Weights of a small transformer language model.
Size: 2 heads of 128 (1 for keys and values), 12.9M parameters.
Architecture: RMSNorm before each block, learned positions, no biases in attention or MLP.
Training: 259M tokens, 7905 steps.
MLP neurons of a small language model. Each row is named by its layer, matrix (down: output weights) and neuron, and shows model dimensions 0-127. Each number is 500 + 40 x the weight over its row's rms, rounded and kept within 0 to 999. Numbers have three digits each.
A block is one neuron, or neurons of one layer that tend to fire together. After each block is what it responds to, as a language model described it from the Wikipedia text at the highest values.

L6.down26:450565520511426473441536504474545560492523488546498430514536490560493537487518507465569557471573472505486422518476513522485549468574464555534572537508509518459476538453530482526497435526522496503497533538597427493542484446491534509496476435433490427483558563486551484612521482498525510513525552558468549498491506559528556525495501553462539531528542531494505520492450508530465474587504
L6.down83:500487520514484597527496511546497488575508534528469550481547532526461573511459531527508475526472510518457494489513454466510518595514441490536537547521536529470419544499484457536496462556502458445533431494517401519481480498470520499506479536469471522494461546507530508560502421557503453472631513456498482485493522537484420465496511521486509564462504502440508536401419534482497501464504
L6.down165:416457424486542552551534521524495470491513538552447530490486541525440523542536469497501477538477472511499531498511500502455532464511428474567545496485475528538545461526457478551477449486492505474396463500555443527514557477496538516479527508553453454550486464443526511536484480570511524455554524537545596472483558471552423543459550536486501516529498445489566440471458526494460519443413
L6.down190:447527531518546526483488509468453513585519563540484488510498478524494534555468472478472544501509582558466505533483498495527501560510503508536529485490506447471454496462497568528464479541484441444430519504481431452499483451501470546495488514506500483427496535451475491483480531513502474496476446475532509503514544498497467515487493483467493488514420490493450481480501550512493487434455
L6.down193:457516499541512512481552492541413518498532487477484508499535502522535509565488486507536513509533449526522489526477442494446514454523503556474547541502509553430457484571490478465462458511488520439486531504572474547459454488475425447479493464480490501513461507513521533537582432521479473501562528489448503518478514492483500524435548482486429503492476490517553526507470471522525454491519
L6.down392:502545514483553495531465549477482563527511560537545473486538559442468516483467494504490488518492480570427483455486442482489507473534469465490522498478518410538501469434513496457468495498475421475467505532500497466513482445470474500513538503487510481455418541440556441527516472495521479519523566502481498530463478494527495512484547533463481562517488452460435544436456459520487552554460
L6.down410:440493496487505491511524479509470500724488482528506499504475498500466483497489473488493497463537514469524494465513507378471525497516505514506561511492501478486496494523517513436518486528526511840498539487541553469514503451488512550503479493502468483474498521518492513514540528445518489460563507493488497503505503493490492485507575481506479598519520505531489486506445506508517481508504
L6.down541:511511530477539452490539565421537496471523521513450496490472511557461501466575467542533468456488414518448462471478486533454501489490597521531554510534481468480565493521514527548427521517463469528526535519557465477500508493557504481548574526420470459571502577448574465519577488435474446477502504495447539472489479509459537486522512545488462487465484509457537532486468535482507550606455
L6.down676:488476476525458534486481588514450453502497458584538436521554478436502487511532513523453471476443516465555456448524455480509501530518563527444481503453461465403522413496497514483405466451465437480493432515516507515475464470475523548541469508476517478453483517462508453503532506506534474595504531459476527526502478494539471508468539552425471558572513498499554498436496485446505557554410
L6.down680:400551480451503478469493424509480470503503563454469452458508596472482525452572506487514524517604491540602514471499522515464549448561528492560528522479445550477572517473531528481504493498520486526450540567469506538486478438462475539554531468535502479468506508468547474546542513520485497569568441523488495434443519531567465570514487535470505505556531519536454497441412474511539541536498
L6.down830:506500513476524559532542513498525500529550459583438441555470476524471546530502514510524494533477514497492465504485475470467492551514399504479426538546446536517424523557461469538534416473470511487502462475621435508455495473512500522508465536507525553492476552440539577492492478544461475510511536419541530500492588537521494474482502532461491527455486478495512460494466531521518416431483
L6.down898:459495486528507549473504533497410457473535523494457464478528490527457561469549503511485481509546469491522534453473488545485457494525487525466481535465495592488536484509497500441495520506545495500424499527590504506495545500516523541577528470454378457433503450472514518583538515395477584491563463476505542517446537534539417521494535512494506551505482465522513481438415456443515459514443
L6.down950:510533466492451494480467471563473458475544489518525464558530437455561526541514484522561502542500511492507456520479433457444582519528442529489479530471538562522493478498507426482488545436500506484487404533541458563408453448412499532478469520479432492461471518486513438511504499536503529489545490565462502485492526530518507508452558515475477512475542467489497506454477478531521504517509
L6.down997:417504441473480541477478537513478489513460555483423486452464536530495482454518459621475495530480451463508511488463505479511453547533452422506486462553506480484438527501509481518472521559537447502473509496548492535437522445524514583498518449447460542573447483516561522541510508468489503511558484520488550516568527520556488527495535567501457515464546472487498535448475493474457584499495
L6.down1012:551541461483509572502440527491513539491531471484489481531512597560487542517492568523573545577498461464484473452502490533459500553544542511510544540464410525485519461549492528566497428407514494473543511472527482545440503489518550471507465471447545455460534485490492526580452505537526505441544538481489492531424559534441505495539561561520461503504534473463523544427438492481537534498540
L6.down1023:498457436526470564500479464482455494516495556490526492477551539452459512536518480546459490513472438570551470490541500430493497520483468534536513574490487535555530515487449453499508467467530458458463479501496544528470484439469478531542500546496479490494455537458547593545496489534527496503558470555509471508446545486541426470438510548477488540508523411485469499422421426488488489513520
Description: Main verb after subject. The main verb right after a sentence's subject in encyclopedic prose, e.g. is, was, died, led, became, often following a name.

L6.down47:482492538451518554553563451448548553540495495443479459542448519496492522469520473492536479556498585506470496516526514546556533504478533492550525517455514517385469450490475476489456449539521470520527479538504482456504478523472495480498428511486457472471530490501475480541484544457451539514466516444494526544506539500466389472520478494620521481492481498580454571533462546513436494467530
L6.down69:451530515501562397459535485464518526463521480419496504438514592526540508416513517480496426565535526551501446505513528438539493456516418497483509534475473451448446541452504573569489465550466415523551491481464507450513475440466534550421480491458520464523480486532530462472609497548546533527515511494411494488608483531463483545523521483481489540514547518469435575523479444537455451495524
L6.down121:549441512506514494517417510513454520507577503479471537496531513407458491519487558507501460532487534471517524491516550519554503572389522499490473531548487511507501531501479539463571467441495429523565472538393570479500501522506492490553466540548571554532542529552457468448534501494490520568388462496460464477561439516599558459519454463522490444547534481556412525510514495519471527435531
L6.down169:486534442513577403447500492526515447517546468431486450447516448532638566492457555424486512557573479554497462471481524476497524454469510540489505539450465512533480508514563500535518525478471463491585525477502541461442551535515485582486513452462501506507487488571479544431558565588460507537511525446458449522519495557487532507482550438496526535540436529488500477520579456521466447482519
L6.down188:574530526576486413537555462525484518461479535460527533518536487515514529534492524539458432545562574525490508475410495473497501513460473565550492507405531560483461483549499479467566552516498457514538520573524505506495487439484497512492465498527456493461524590549524462432553497531490512531473525513529464547505513454509468474520523481511508493491478513491490540473482485562478435424546
L6.down279:470476513530531486505443474514477500542488485517468533527457505525489561494510516484474454530538462511466551466474502534546555485558517481544484494457455507418489461515552500552500582485516510543519477555528456454512494497481511536510490512487489471544510553506513416458547500481449527547420510505496495511534476554504501461543508451566552387504504544531486582464572505542428517497490
L6.down487:479499517505470439478464483516549495543527468626484526561529545477473488467480482399507496540523474466487504484453456537483531497521501492503498450458477466425475500508494505520548503495484503531461523538513453486506462458524482524592468560473491389465494522461505505519509479482495520474442498531550467480440486563494568515544468429534513507498538478594495585500482536532435537533443
L6.down519:469477523529508567428481508475447523469575472453507503517553451415445566493511461507485516505535494582512580523494505545527514497464521548482524512504471467489498516498476459481475480494489447522502507503472554539500468434510496461543500466517423574446601496489490507448436472474501499533437496470473534554513495516553531481481464450526550514580503488538427461608532512478495526542451
L6.down594:422476521558436482539415449453513519546503496501509469473483528458550540517465504437514518519489563487481525509498518533544459494534501523509569535445445517413506458450488528563498611552480449500496466515480433461491450508478572461487502545492460462491525497548484449513456470469445470542466486471462468499586543542433483452562551419573526407489428581566489566493512483534525492515468
L6.down657:428504525568453526424503490456549512485551501535537507523505524468540557437518491482525511555540501485516497580471560552563472452548504518534614479507434458432479492506502548490508481552486435529514491536433524471587464465445505494551477458462467543551509487487489513516501425508479484530526505499482493549546496515460428453520474467569558490519506528540549556566446488514451496546504
L6.down682:507495467534494462506487514480544510519504520459532506456497495533537431467553601519561501555556450495495506504558489452526554547492496441415519556529468448503477503424544549477561500482494443512570513547462532476502479507487498477536522473502535519506421522553527507441528467433518454538459528490415474473487435532529554483531507504483471506439529524487502580441514498515461557529558
L6.down805:506471492539513559482414501559491460507496474429481572535491570459505562532484540497468473562520496462523528500520443515512434560405446528538497495428461500504470498496490469452525548485496481488492445505451541575462439459445519493440463470476496494516467488516475484478450464557431528471573446506511474427473529554431439436478551408612541461459471483497479511553438522492461410414522
L6.down946:420520428542471610461496502454488500563506455490566487481518529463541486486569510462570567543514490477532515540558500510567595549538487531498588594467477436505517526458543533467494434492509518476526488515455536468523444538487507468478484421431530535548569502553473467507480450483478494515454481511424542549466519509509486512502478525495439473508516534509505545480581513530523552550537
L6.down970:540515450509491419538456428530511524511495479492470454521507483491527559497516528450506497541552439463480547577521503542535551475448458503521486475449520573457552499529540468547551534505497459539526492524515508494556517555533516518532438470477465443456560465555503453463434516589497533472537460532473523537500502568510510518503488442522498441533500493534477539496562517481554497460550
L6.down973:527457444525494594431497529510498429474511423461497531574519408488516492495492490488505476567449499430537456540490478455472483508449467564438499482505472532466482539535430421497475497506498478482527457474472523460468422436461522504524458420467520494512532482523464507537514438476518560459537543550491495513511512522480487456522536475528469502531604468499474440518460436514459438496507
L6.down989:454499557547508496472493489535543559516499532430487497479535483483511474473510480475530489576592539463498482511496490475557488551524553538514497420499538426450426520491453532470547435472478407538508584552502556457548382424487503478495482494470488532444465516500459534536451475483465510533512489512507446476532475541572511483507416477453528456503572499523479552514471500533494432471550
Description: Mid-word name fragments. Middle or final word pieces inside proper names and words, such as Faso, Valparaíso, Vitaliy, Harrogate; also "now" in parenthetical asides like "(now closed)".

L9.down483:535495452529525485501482521544547507500480495527461491475490549516534513460553537536496502550472473463547480488518515508556505464487498498445489520507527478458457537482543511503526579454565529480564475517428511477458521429491498480505541532478533491486538479480505447491520484451568403504547528499482480439548581544516432472555473486505471558486519524579503518474462495550569469534518
Description: Word-completing suffixes. Final suffix pieces that complete a word split into several tokens, such as ed, ous, able, al, ic, or a hyphen in compounds (contact-ed, fossilifer-ous, wide-eyed).

L9.down508:546535482511523511521478596492498469510565549558488493508536528475466489494515540532564513405463443483537508397550511513497515464551498529468436437508467542549484521441477493446411505448505457529520486474520540571537511516522492492491450537512522459495483500535567567500502430551555555457483478460493506507486508492539549509510579484514481506453475510508490486463523455533448457541484
Description: Named venues, events, institutions. Nouns or word pieces heading a proper or institutional name, often right after the, such as Battle (of Leipzig), Trans(-Siberian), Studio, Tournament, Games, Chart; also time-zone tokens like UTC and zone.

L9.down660:447486520495458443487499507442500469487473457478531506484524514470518479514487499510483520472473440494505474458470452539550506465543504468492553460462552411514521469500529515552496443497441526507486450509541546503543471477518556444479511468443510560463473495478475421414515472494477491475430505512486487451554481555564481520531474461523503496532554526497489524490461501442447493532479
Description: Word after subject or clause. Fires on the first word after a subject or comma that starts a predicate or phrase, often under (undergo, undertook, under sail), as, over, also.

L6.down88:440549449520495457486516519516496510471503512567528485520482504455498465531475464481495567437538489522490490565441548486526529413567438527515523438528452432562493540482456535433497469447497584489447582511464533534552482433478475503491494493446456467531519460424551553448459472507493464528540553564517516534478503440469504486528484482468570547481527511432536476499488451491418511513490
L6.down166:481480503534490525502525518546487478550468550544487511423504531505465531526485534461411494514549423484537508519461516505503478493452451522553565503479469523499482540527496493481537404445468462448444486526520549482527482476523467577534437495431521475501536530451531613462476495583434505459560453480534439526420571535501442544522489461460557507503455461482506474491432496485485495423486
L6.down204:479480505530434549476488510503484504483507517508440520484569496524478562427476468477487545446508448549459543534490439530497559484524429525505484514490510564468464540533465423496499520492520459500514483455498476525549498480415481505536484453478425526549525476478511480467477461448515503486572487513510448500528456526553486437544472443528524526522443502522516486405411576531463453497514
L6.down346:576457461548436491419515513578577461499531544504533510517480482527558445499579531526514453494516565459542442520517541454510539581466542463514516470512440389524455543483515554459509438475502503491583476508471489576504448480495510571434468489500533412511509544498477540492511533546491415584530503507511475499560521443478475489569494549489565505475545582457496513525531485475439488497521
L6.down542:562490497508460442460579499481485421473578534507455514490475555464455422443485546529510462397482526477493449539488504462507540510480564460538527508483493429482470519454489562467537449452492499512483530478479524486442504481485487518520522506576498438555490529487522530474586510549485403501439456535509444511506492394481494520544441527454478573471541519520407547486470474487347516491502
L6.down552:514468486500506504443499500510427501533478494459518578516499565498511549482510488409436514499505554479534512451521475505627467484425537484520445521500414444543527529475497571488521479475503494503453526488448595455538510460542527550490467486494542422517494445461461552461513483558425528524532528552511439445463515491500497488525492457530540448571516500511509499510476516498439528436514
L6.down614:502517480540487528459556580524458472501545536551518534512517523434513475535523513517490485466426513488500399490494501474501488500508492517496497530478509462512475444474483551428481459457479525457500492484478542494507475441453485540450504542489450452574462525426531469515521505560451410531525533496486502504498489427461472504468514450515518527488472483427540511510548448485437484489475
L6.down651:462535441532543476554428490494547597505479477509506522567530556483411494535466475451532551535555516514492567553537440545503521451487446479445528454407552520407480407463421446517500480535482497497437477584529511522581453463541549423508517502466463428474577499481453520510366475467498520547516565517498487483483470481475538506523473463497544479425502513553424509505461469468555391480498
L6.down678:565574448533487444526515545555512444505498502500490452515467505462482459504546501500439463463488482460517494455482518541535492536392512495537450541503465460468497522496521540477554456430494490513498477485460579522520501490526487622547442495475556460528552550484548583429513519573480453546410427474528508465486525459537502514570450496527520537476509433474496472484493562486395504408513
L6.down771:448523384481491540499476477489455474500492524474525516524535545503508467490518483471492572485472454434549524594547513506457531501502451495489507517467546499502512468486481523462529443499469523480357534468450558545519464499489478462532512474491514459448493405466498528512477455536497479457564453557493515451444516508492424526487469494468488576476576432499544473488459511431481493466502
L6.down772:542446485484470524493522537557460466485511495493388487483527452567477479524480563549474476464479460526498444576477478456494492579526519505478465590531504547532465552524480596490473462427542526478478463516538513489430485486434535563523485510470441522509491524452471470475498527498484447572468505529527450478532491597509513477536512471468514493489479552488488474468526485507498506512481
L6.down831:505520481554444539504526500505461506480475506457513519496552509542475518486511513523506486477507520511581482543503473496518493534456461479524454454519487504481427549453487474540519431530564588539459484515535470521457470422574542505485483497494484516421473506435587564536471499429515467451512474496486511539476544529470505469514421485546527570455568428498492508493450429444436485459462
L6.down865:524516490521489484499480538505430497532520549560512518530501589435454531514482496503437481478455529513535479507456519477589515535412417467528509500508523476530467423539504514501516425449482462467480458469502622506515488422464455528579485582471500549551538541457579511499518477497509460513471507510525451518488505480522553472494500494523567516468499396528526487438515494505360515408531
L6.down893:477512423556464562567552489550544520506436479445510546465510518481526460460451504497511549558440489520550458534574590520477589477558497537498513550497489476533464543513385478513485413476486551493493423492520480421460510474468530514417496468466459483467474458488550493507468505528483450537500477491464489531463534419465396522550518470527438569530536522459489531472513451469483461508430
L6.down944:549430495525442500464495541560491455511504548519467533550495479480514504516510546557523459483427528506486415550519450436423536553436466481492529509452493530512461495501507467406455515531512446480535518445467463595403538457473534563507475483510553468531498570497521550467555513548500454509571505532512437566538549496469462505500472536484474462481489482487490477497495444455394526507487
L6.down957:511431561538478434451487530562536492464489504497480558429513483489485515471451507498489502471517457479475552499498583542489507454496496536459505554481498433462519529513500513448478414519479506514502524468543563531591556501450444479492558454503526516552513529510513576437552448513566454518548533530467459509478432479547505440508499475483536531542467473481538471483521439453496465499507
Description: Mid-name continuation pieces. Inner or middle tokens of multi-part proper names, titles and acronyms, such as MA in SAMATE, War in China at War, End in East End Park.

L9.down277:496440557527507537471495527476511466521506494446457451478470471514521500505490424572547525508510517548466539562462508512364459540482437447528488513483442530502470506543530586465504488495497557531560463486506523510419488401532499518511497482522511485511556543483531518506472467382452552514516487463510524487520485518445419408404479481501493524530514492463490495444485530489542498535498
Description: Post-hyphen word fragments. Word-piece tokens that begin a compound word right after a hyphen, such as 1/2-story, black-brown, Bagnères-de-Luchon, right-handed; also mid-word pieces and some "and".

L6.down34:477521473498500538481523509509470477480556508470544463496579520480519494453507446503499556517587482540517538543543511529474538453533560543529531483500554495498517464555451495539496433516529559495452514492474550439551480472475428460532488506468418495504468499468499459530547498498546471507520484515493502496487443413525421515478476488444427644535524453492574526427503483512458515514447
L6.down70:514452474457458545499463474490530469556483457532508513498530490555539503536503486433513531541472576516517474501544439528471557573468520526491452526589479510492497559441501471517500481522502491479481509510479439489530442504485498457452479519512520481400509530499435527520447447558481490467584518481561462471466523558489379473523538484479485551511566466437543528482484505541509542512441
L6.down115:499481451460526506437532468452398489472509561478575535520488562546460511515526444491474483472494507512526532487500518520462453462556563495531542443536503518496574472429515517448463540562505577500388536523534487511484534518510468476435560501496458486451503442479561478477558502475556512490512484504600534469482534443440491570487532552533514586530533487513510533576517525502427601538460
L6.down137:520580472478523564469471500518507462538527443544466424498554456566538558541567487447515521466527528467463468499534462560502519509518529554524520460467516514503475484517546546555534476484498535494471514470561449505501487505531497477445492407475467446477488459488461492530485517556480521485512531461509625475462523572506466551503523483563527477496484536455489421512497622534526486509507
L6.down142:554527445525542507573485514487523547539447507487555515521541483573540481556524517491493497503459459537533459450545493525500558541526600479615537525559532537567516489559461540470540448461585498473500533530535473513545510513513528490470472514467529528476561573455461557526498521508460528498508524493513494479462492514489431489558466530512510456455494492483562530485470547528495517421561
L6.down268:422540405505506561495480501497500474556475501589482538499544536556517494491482482477557574525535488518531511528550487520474519499558512526546567502441518543436482460516522530609509428552497500479415496488524422461516497467516521515489477464463420547496531512464492456543501474557465466460599535468514468504479503559453520559563490473478501516445542521448560511538511569497436615554469
L6.down317:498495458442515489501478461514490581526497436477514513473496532569469492506540491441581530509480539543515526549522573579479570471510596496466524488482509532523527495414545417491497525512507602533519508501487484476514502516568454447436533493510508411490559546526459555553461525458501514534472518528463492463485547516438496523506470516538445528545540479445469546489564531509482532586473
L6.down324:480547503501517543484505500536483515481526493519566598478573528519550515559524444454457524486649537554521607483495553467519487432529544509562524472513501507455501493509508471513515502505504538504507528474531547464515507424526452468496519448431431562536487537482491438571615433510515506467521505526500546469510491416510503496452451490541489535506495563497532539481540499532394510454485
L6.down332:484577487506501483511473522496466422550525482581493476530478558479509528478556507470450509533576509459508548517436453470533525553536431486523498428460535499460547426519566463539490474594521535517477513481514483501506512523545529540511518578527505416499530515465530434476521508559517502484478487540460565469420476538538616553525483513526500516531489502569504465461510524548493536417470
L6.down403:494509432529516472479553528487462465456506491500557470476496471481532568541542480447481510539560438545533468481493505503522506512452504501494472518552461493533574495450524516435485490553529459501476566520540489483534527489579522571517494455449440501419487501456544568501535505492532519520531453488462542541453550547522547561475554548475479546554522480512508429569518504505527569552454
L6.down530:493531499524578486514530588532433505508539575623550549512524489494485453507476499515464498470487466490520520504413504490547505492547487436483457493530495503484527461473519547436436453475547488488480499474528478483501541511469430524518479490505481488516454530390488384607563514440524525501504505525535512533524487526558592524478481479504537510503450476489524522451502515507456578461504
L6.down581:568485510507499547497570520531506413503562472549506495560512462463474501563542504475491510518467509460527468536460452511447502547439522528539508443524516570524520431558542479396474415506520555495504471552528459519579475526515458493500461503539498506550508584420494475502561473633500515488536509465486538532479545431508462548456490533518498561526480477462591497514430533485464503428457
L6.down811:532427510462473427510588466494469507454520492573448467517494534527468485487472481478497458464594500511498532501496447548472497479493616448575467457485464512477558532504503515559490539517556550548509552514493501499499549523507515551510533528540525446463517479518446518524500610523582496498434461496543505462518520470546512563515417559470560467527500483531474464528554459473498534500482
L6.down882:465506404457486472421426477490506465448536493496518462514498454525532461498485505437551566564524476472542459449517518537572489509583575522493474472539512512535546460506542548510508460452494506508459527507485548531545469492516500527517512460451479554499521425516422455560529526496548575523620468535493537430514502500559474538505543552449510489548521475476633466473504521518481508514518
L6.down903:522547547439553479502576490464490498502463498470520481502516542607554491488562530421497514474540503484498494423497521539498450506457584521529456464554514455534525534511538565552545452482507489539470573466532553470575528514569460526475582501531525451493504490512548513482557557551511525468417492482534533480457489452497498509527507453521497508518450506494529487578529519503498491472532
L6.down986:556521528481515524486522449513534494479514466459472448447497461600478536478526493474514484532537562584469483494478525543480530564478569527535485444584582515437475501516533444482495569533513476520556490553518465425553472462542512504513484498506530510471590607504450497491516484447549548485485486429482504496522503486572509548478493489550501485556491491527461551587530532577470471483519
Description: Mid-word fragments. Early word-piece fragments of longer words and names, often in lists, tables or infoboxes, such as Bel-li-gerents, portfo-li-o, Dur-án.

L3.down586:500545443441500499568493404475491540473643539475469508538455501465491457469423534473503489486545575499578456493470491504526606510549469492443509516589555520537482472472518526395533555516512449528537535482480486581499595525489473454541446449481521515491510504537526483443506425455505457494461521505480503510530534547493437514490522469513461481484517568533431493554478495530494493464430
L3.down749:467526481481459485457516508549519458483560580553511477557535556531494484425494497558549485503464487491467455522541466419504515555473563487448640471545542457494517524542463594469474449465514462488475438452436427541469485557534469521505488461564472560517557524517507523399492480459485490462502496459512485534483554476519440455504465540537540529546469447500586506552431508467465454480496
L3.down781:468474448539458563487558462478487564512484516469477440509460475439568438525525513568434473496460490470474500572554534426482489439502543463477532505507553522487481509530500549412526496518536540504544512487556488507496475568455452556526508449541515561505515524492503521461528471457529486574453502431575493520459480504494457494524485554504502490536489476499509540521419503556536443530503
L3.down991:545584478541431442514465555464476447531598484564496443489503472492541539517487470500607485511472494474485440499479525502521536608434462454536604485508555466518501506487495463535461440507489446493506447453405477536487493529517538457476488489505559549464505496504447532485478515465557540518460498540474513547509567530492527473566499519522465477479510516519567505588478463516535392472429
Description: Mid-word fragments and digits. Word pieces inside longer words, such as stic in plastic and por in corporate, plus digits inside numbers after a period, hyphen or comma (10.1, 1–2, 1,500).

L3.down10:526546516456493533464438520462501525503558511461544470503528541552477518463497472449550500472492538447545525496450468509557569419529477591435540502567508464459549423528517572401504472458480484501488472429555516524525500514397385475504495430528521529506454512504444434440530518483581484544500530477520530502578490461545547460536494523460506455590472516489485509533475576534502508541560
L3.down96:535490461496535499533432555463496504431471570491479530517531512504439459413534504443488493456432417614514518474522494443493509458521562522427556466575461422578513516498514494485448443479492466524529561496404497493436472508450476516525548548482482589519549521494504547382532492475496542566522515458544513526477556454511440501534448471533517484538514488520454551485463472498544459491494
L3.down161:567366480453544423497522424526556459537516445437509423477486524547532474433509523591517496541508451445459442535510548463452486559476490458511569474481559423527561483471475492443519481602509402494504514590446439522493504507465398496434499516563498623502525472487497467478449476524509505508527468495487498504529549443500528484480482500513545529464525491500494518541454485504502481509418
L3.down676:545453493520491473474576513525600526529420470540550484514634521477547453445457505592468427550549491397456521556423539504564541466523520434451543497508484487503521465465448544484511502501522443509529498547498536504492504519463520546551455485495495537477540497547517500514476467545457505565408412459521545516581432507466507515456456456569481485463540448575491508551439462488451471475510
Description: Final digit of numbers. Last digit token of a multi-digit number or decimal, in tables, statistics and dates, like 46.9, 259 cm, 1842; occasionally final word pieces.